From a checkpoint of a small transformer trained on Wikipedia.
Training: a variant of Muon for these matrices, 465M tokens, 3545 steps.
MLP neurons of a small language model. Each row is named by its layer, matrix (up: input weights) and neuron, and shows model dimensions 192-287. Each number is 128 + 24 x the weight over its row's rms, rounded and kept within 0 to 255.
After each neuron's rows, "fires on" lists the tokens most often at its 100 highest values on Wikipedia text that the model never trained on.

L4.up2326 [164 112 121 126 110 133 143 102 129 144 127 120 125 136 135 112 120 185 159 123 107 119 139 109 140  99 167 150 106 141 119 169 100 142 127 118  99 119 132 166 135 109 153 115 106 156 174  67 139 118 122 100 146  89 141 164 152 131 182 101 125 143 139 118 114 128 122  98 129  93 116  95  82 153 150  90 140 156 140 149 127 107 167 133 147 123 143 122 119  83 137 125 145 143 152 110]
fires on: ",", ".", "-", "million ", "m ", "year "

L4.up1871 [138 112 137 108 150 100 113 141 137 143 120 138 159 134  92 111 155 109 124 144 169 102 167 148 104 145 110 153  95 115  92 126 102 122 157 110  93 111 142 110 174  81  97  98 114 133 125 138 123 167 145  59 133 167 126 133  98 127 129 104 124 145 107 150 135 119 138 118 120  77 128 101 130 160 118 130 107 116 138 152 156 112 142 133 136 117 133  85 125 129 122 120 147  98 138 144]
fires on: "–", "; ", "-", "_{", "us", "es"

L4.up1801 [135 119 152 160 143 133 147  66 123 117 131 108 169  78 114 110 156 143 107 147 134 122 109 104 131 120 105 140 123 118 129 134 121 129 121 117 131  96 104 165 136 106 122 122 102 148 137 166 125  93 183  56 117 156 117 151 157 183 109 134 101  99 106 149 137 145 101 157 171 125 164 160 152 152 127 110  96 169 114 165 155 115 141  85 125  88  92 133 115 138 135 133 146 124 139 159]
fires on: "in ", "by ", "-", "to ", "of ", "ij"

L4.up120 [155 112  89 126 113 103 128 120 147 136 139  92 119 125 119 111 123  66 106 150 137 127 161 159 115 133 137 115 124  81 139 119 121 135 159 139 126 154 114 133  87 119 104 134 123 130 105 105  99 135 143 169 110 148  86 170 107  90 117 105 176 107 146 132 104 175 139 141 112 154 103 153 112 110 135 151 130 104  95 143 144 113  87 146 148 108 126 148  78 132  98 140  96 153 147 147]
fires on: "0", "(", "0 ", "^{("

L4.up1287 [122 167 121 155 159 156 137 145 162 104 116 105 103 136  91 161 174 133 147 131 102 121 127 159 109  96 133  91 136 170 121 106 144 140 103 147 118 147 119 103  91 139 130  72 123  98 152 126 136 126 138 154  99 129 129 145 131 119 151 122 126 107  68 125 110 128 165 138 108 141 129 130 117 112 115 154 132 188 144 124 170 120 120 121  77 133 119 112 113 127  95 170 138  82 149 148]
fires on: "in ", "on ", "from ", "of ", "between ", "am"

L4.up258 [114 105 130 115 172 144 128 132 154 143 122 141 125 122 125 105 140 123 118 105 115  98 120  93 121 115  99  96 111 143  80 159 121 153 133 125 123 104 130  90 127 147 123 166 149  95 119 124 125 111 120 117 141 129 108  99 133 118 107 102 109 106 143 122 152 167 117 147 129  76 152  76 128 107 153 172 144 123  92 117 134 143 149  93  92  77 103 143  94 139 126 155 171 145 121 140]
fires on: "and ", "or ", "| ", ", ", "-", "\", "

L4.up1826 [ 75 125  91  83 127 137 156 143 140 100 180 140 142 133 179 165 149 163 101 132 130 173 141 122 139 125 152 111  93 143 131 141 135 144 142 127  93 136 134 121 128 108 119 116 120 152 122 131 104 132 140 110 146 121 162 134 154 134 152 158  86 161  91 138 117 146 147 125 103 126  99  98 145 107 129  79 109 149 127 128 124 141 149 127 152 126 121  89 142 118 130 150 145 125 117 147]
fires on: "V", "v", "t", "r", "am"

L4.up2383 [166 118  79 127 127 135 109  90 127 101 143 133 121 138 155 124  97  80 127 109  64  77 138 114 112 142 111 143 159 123 149 120 151 140 111 158 138  89 139 170 111 107 146 122 118 116 127 127 167  87 136 138  85  89 121 116 145 139 143 142 122 117  99 131 138 156 155 151 148 140 154 132 113 111 124 134 151 131 136 153 139 112 142 142 108 128  99 144  99 170 154 154 152 121 130  96]
fires on: ", ", "), ", "\", "

L4.up1056 [154 127 128 130 138 155 141 185 159 172 126 161 137 136 114 109 119 108 134 170  60  97 100 112 143 135 120  97 146  96 104 125 153 134 125 109 126 129  89 122 168 109 160  90 138 131 131 132 147  65 163 104 144 103 128 122  93  98 115 132 176 102  97 115  78  91 100 118 110 108 126 118 102 147 161  75 110 130 140 134 107 172  92 139 157 142 129 170 126 135 113 162 125 169 130 140]
fires on: "| ", "-", "ve", "average ", "the "

L4.up2228 [126  91 189 146 130 148 111 153 118 158 133 130 140  96 111  85 135 114 158 101 156  95 125 167 114 108 183 130 145 117 111  99 117  93 160 115 153 151 143 123 146 115 131 163  82 103 155 123 116 101  99 117 120 151 152 131 104  65 162 156 133 127  99  95 124 109 120 100 145 158 109 135 139 141 126 148 131 124 117 152 150 118 111 127 140 115 121 123 104  88 123  99 162 126 155 125]
fires on: "with ", "of ", "\n\n", "oc", ". ", "g"

L4.up2541 [126 149 133 107 114 102 172  97 117 139 162 127 163 170 150 110 104 153 112 104 105 105 162 100 143 123 134  96 133 143 130 128 104 156 158 135 101 142 123 126 172  77 120 112 178 105 109 143 167 125 142  80 141 128 121 147 141 116 150 132 110 166  92 134  96 159 114 101 112 104 175 191 135 107 162 123 142 172 100 152 115 144 138 102 135 143 110 120 113 160 131 142 140 141 111 121]
fires on: "the ", "-", "de ", "i ", "'", "a "

L4.up1219 [137 124 151 134  93 126 125 110 175 134 143 170 145 105 160  82 151 126 130 126 147 116  88 115  94 139 104 140  83  88 131 133  98 134 150 161 136 112 107 113 140  86 117 113 104 155 148 132 147 121 145 154 172 139 126 106 158 152 138 123 106 112  85 150 107 154 106  98 151 144 100 178 161 103 130 174 119 139 117 172 144 187 124  81  79  91 136 144 142  98 179 117 158 104 136 106]
fires on: "-", "of ", "sexual ", "and "

L4.up2139 [114 107  94 118 124 125 133 138 141  99 128 133 115  73 123 134 118 190 149 156 110 125 110 123 160 166 112 138 104 138  75 125 115 136 122 109 165 106  82 100 111 149 134 110 149 156  84 115 139 114 133  99 163 123 132 138  80 105 130 127 109 150 129 131  75  71 107 151 134 129 144  81 124 151 138 117 101 121 114 113 115 129 163 128 138 127 102 127 156 169 155 161 128 126 113 144]
fires on: "| ", "-", "er", "ug", "by ", "ock"

L4.up1193 [124  75 157  87 132 115 133  96 128 160 133  84 128 158 145 106 102 137 127 146 110 154 133 100 110 123 137 106 114 123 150 136 137 132 163 123 109 164 154  99 159 143  71 184 125 128  75 184 103 114 137 102 151 142 139 105 148 140 127 148 143 130 145 138 128 158 154 134 131 144 111 106 123 143  85 125 156 175  68 107 113 170 154 112 100 160 140  93  87 122 105 173 114 106 162 147]
fires on: ", ", "of ", "in ", "region ", "0"

L4.up2442 [135 177 125 125 141 120 187 123 114 129 104 147  90 115 123 153 168 170 115 114 124 122 130  43 110 109  98 101 128 147  94 127 161  86 147 166  68 163 175 138 180 141 123 136 159 133 147 111 174 149 128 111 128 110 105 110 133  99 122  78 111 139 139 125 129  97 111 130 155  95 151 133 126 132 130 117 137 126  98 151 127 137 122 117 111 150 140  88 132 152 111  95 127 131 120 115]
fires on: ", ", "a ", "the ", "is "

L4.up406 [ 92 149 142 102  87 114 102 138  98  92 133 117 122 116 138  94 174  88 105 142 113 111 144 122 167  92 112  68 131 145 106 151 163 169 124 113 110 103 121 142 145 117 128  84 123 158 114 171 119 113 126 111 147 122 111 111  82 153 156 133 126 145 102 122  94 161 127 131 108 115  97 128 111 156 156  99  91 105 140 131 101 111 131 104 137 154 156 119 126 126 102 160 130  97 115 129]
fires on: "with ", "; ", "of ", "and ", "their "

L4.up1191 [162 113 123  76 150  99 131 111 148 119 168 138 154 112  94 123 158  90 114  88 168 121 157 154 140 113 144 146 146 144 144 101 140 113  94 126 127 157 124 103 107 148 155 110 166 116 153 129 144 149 152 133 180 159 138 125 107 120 136 138 142 139  65  66 185 152 141 134 107 133 125 157  82 117  92 153 158 142 121 130 153 144  61 115 128 175 117 145 114  90 123 131  95 111 142 137]
fires on: ": ", "Lod", "of ", "the ", "Medal ", "; "

L4.up1843 [119 119 127 140 125  82 117 166 139 149 100 146 165 122  98  98 133 117 161  99 117  72  98 122 116 122 101 110 152 134 130  71 161  99 169 123 126 138 143 138 120 169 120 148 108 141 129 139 157 120 115 124 144 128 133 165 116 114 161 119 116 106 116  97 136 127 133 140 120 151 118 159 135 112 104  98 142  88 171  87 121 141 135 159 136 111 139 100 162  96 102  88  71 130 139 109]
fires on: "\n\n", "of "

L4.up1269 [110 126 170 124 143 147 148 128  89 109 171 114 150 148 170  92 155 105  72 107 139 138 145 109 126 102 113 107 159 149 119 107 127 132 119 160  89 103 135 127 152 138 123 172 133 122 137 150  97 103 139 155 126 110 102  85 145 172 124 122 118 106 126 187 127 143 109 111 145 106 156 137 112  93 125 100 114 130 113 162 100 145 113  91 145 109  84 127 149 117 130 122 138 178 142 137]
fires on: "-", ". ", "g", "'", " ", ", "

L4.up1851 [129 125 155  97 114 122 149  95 131 122 130  86 122  96 135 143  50 143 112 153 144 142 116 131 137 151 136 117 112 106 160 113 153 136 137 138 140 107 176 125 108 150 111 147 125 120 108 108 102 168 126 103 109 152  97 131 139 132 121 165 131 102 117 124 134 160 145 154 163 106 147 156 105 130  89  92 123 131 124 160 119 138  72 137 122 118 136 129  97 113 172 119 114 127 152 135]
fires on: ".", "0"

L4.up2364 [152 137 118 130 139 169  84 136 131 111 133 131 107 116 136 133 100 107 123 121 100 120 136 155 125 115 147 131  89 105 145 106 136 133 133 116  98 153 101  92 159  87 125 149 131 114 133 159  86 132 147 122 115 114 112 171 191 164 154 154 111 132 107 107  83 166 135  90 136 116 126 106 146 116 145  98 105 134 136 118 160 112 160 100  89 144  68 113  80 115  89 135  96  95 149 112]
fires on: "the ", "of ", "\n", "between "

L4.up767 [130  96 119  76 118 132 149 153 158 120 189  83 129 166 121 119 142 128 129 100 139 123 104  94  95 137 117 135 126 115 140 117  98 123 135 124 136 117 119 146 123 164 158 161  99  76 115 127 111  68 182 129 139 102 115 119 147 102 110 136 101 129  98 148 156 100 138 136 155 144 190 130  92 160 108 130 123 121 188 122 130 148 134 131  86 157 103 108 149 157 145 132 133 121 142  86]
fires on: "and ", "| ", "), ", ", ", "; ", "); "

L4.up1298 [134 109 122 133 124 129 150 108 113  69 121 110 140 105 142 148 112 119 128 137 103 111 150 130  93 115 114 100 107 173  98 128 184 111 124 110 151 143 160 112 170 118 104 106 114 159 118 163 158 142 164 141  68 115 164 133 110 145 182  98 122 128  98 140 110 123 104 133 128 134  91 135  97 145 123 121 136 127 153 227 127 114 114 121 147 135 126 169 147  75 106 119 128 141 151 115]
fires on: "| ", "as ", "; ", "of ", "to "

L4.up204 [128 111 109 135 102  99 100 159 133 121 104 158 135 129 158 116 176 124 145 120 139 113  84 150 144 130 111 120 113  69  96 116 107 117 169 135 121  95 114 122 160  93 111 165 139 135 147 120 135 167 137 124 143 131 110 138 158 135 113 138  60 135 108 129  93 149 147 123  85 130 148 130 114 118 148 133 118 105  90 104 102 121 126 123 100 159 129  68 160  89 137 122 110 128 116 145]
fires on: "a ", "-", "to ", "of ", "ud"

L4.up1691 [116  76  98 149 103 129  63 142 160  80 110 185 104 129 118 116 105 108 132 158 151 147  81  83 154 108 101 143  88 140 119 144 126 102 103 138 133 139  91 142 128 103 125 114 165 142 126 146 143 129 122 107 171 143 143 119 121 164 128 104 117 145 139 150 160 129 101 137 100 104 129  99 110 108 151 152 117 124 106 156 124 163 175 105 121 125  83 170  98 123 150  90 135  68 128  86]
fires on: ", ", "as ", "a ", "and ", "of "

L4.up2329 [112 113 136 114  79 149 147 103 135  92 125 128 134 135 117 142 129 109  74 106 137 135 117 127 179 142 101 143 133  94  87  58 100 150 109 110 148 137 107 119 115 132 105  93 138 110 119 111 133 137 174 106 134 194 105 152 121 135 158 130 125 140 116 122 143 127 159 105 107  53 121 111  80 101 108 162 147 166 136 166 138 107 107 103 119 173 122 127  96 129  98  92 147 113 142 143]
fires on: "in ", "to ", "of ", "the ", "first "

L4.up1015 [105 119 165 124 140 105 121 161 156  79 174 120 156 132 132  84 126 116 113 123  93 117 103  96 138 105 112 150 109 114 187  63 130 116  69  94 122  94 105 129 126 152 153 145 117 151 103 131 113  93 151 110 100 108 149 133 136  81 139 174 143 113 153 157 142 133 123 156 153 129 146 114 107 170 145 131 150  99 139 170 156 139 139 124 115 119 142 157 123 184 143 166 114 147 139 131]
fires on: ", ", "'", "), ", "\", "

L4.up31 [ 63 137 123 115 138 135 126  95 121 138 148  96 140 143 140 159 146  90 100 173 183 108 179 142 139 118 119 128 119 122 117 160  89 104 170  96  99 127  92 122 106 129 143 100 138 112 134 143 137 172 107 115 111 124 106 120 115 148 145 124  81 108 144 132 110 124 126 153 138 109  99 119 106 160 182 160  83 123 118 177 137 111 141 138 125  97 152 176 135 130 132  95  98  95  97 113]
fires on: "to ", "–", "-", "and "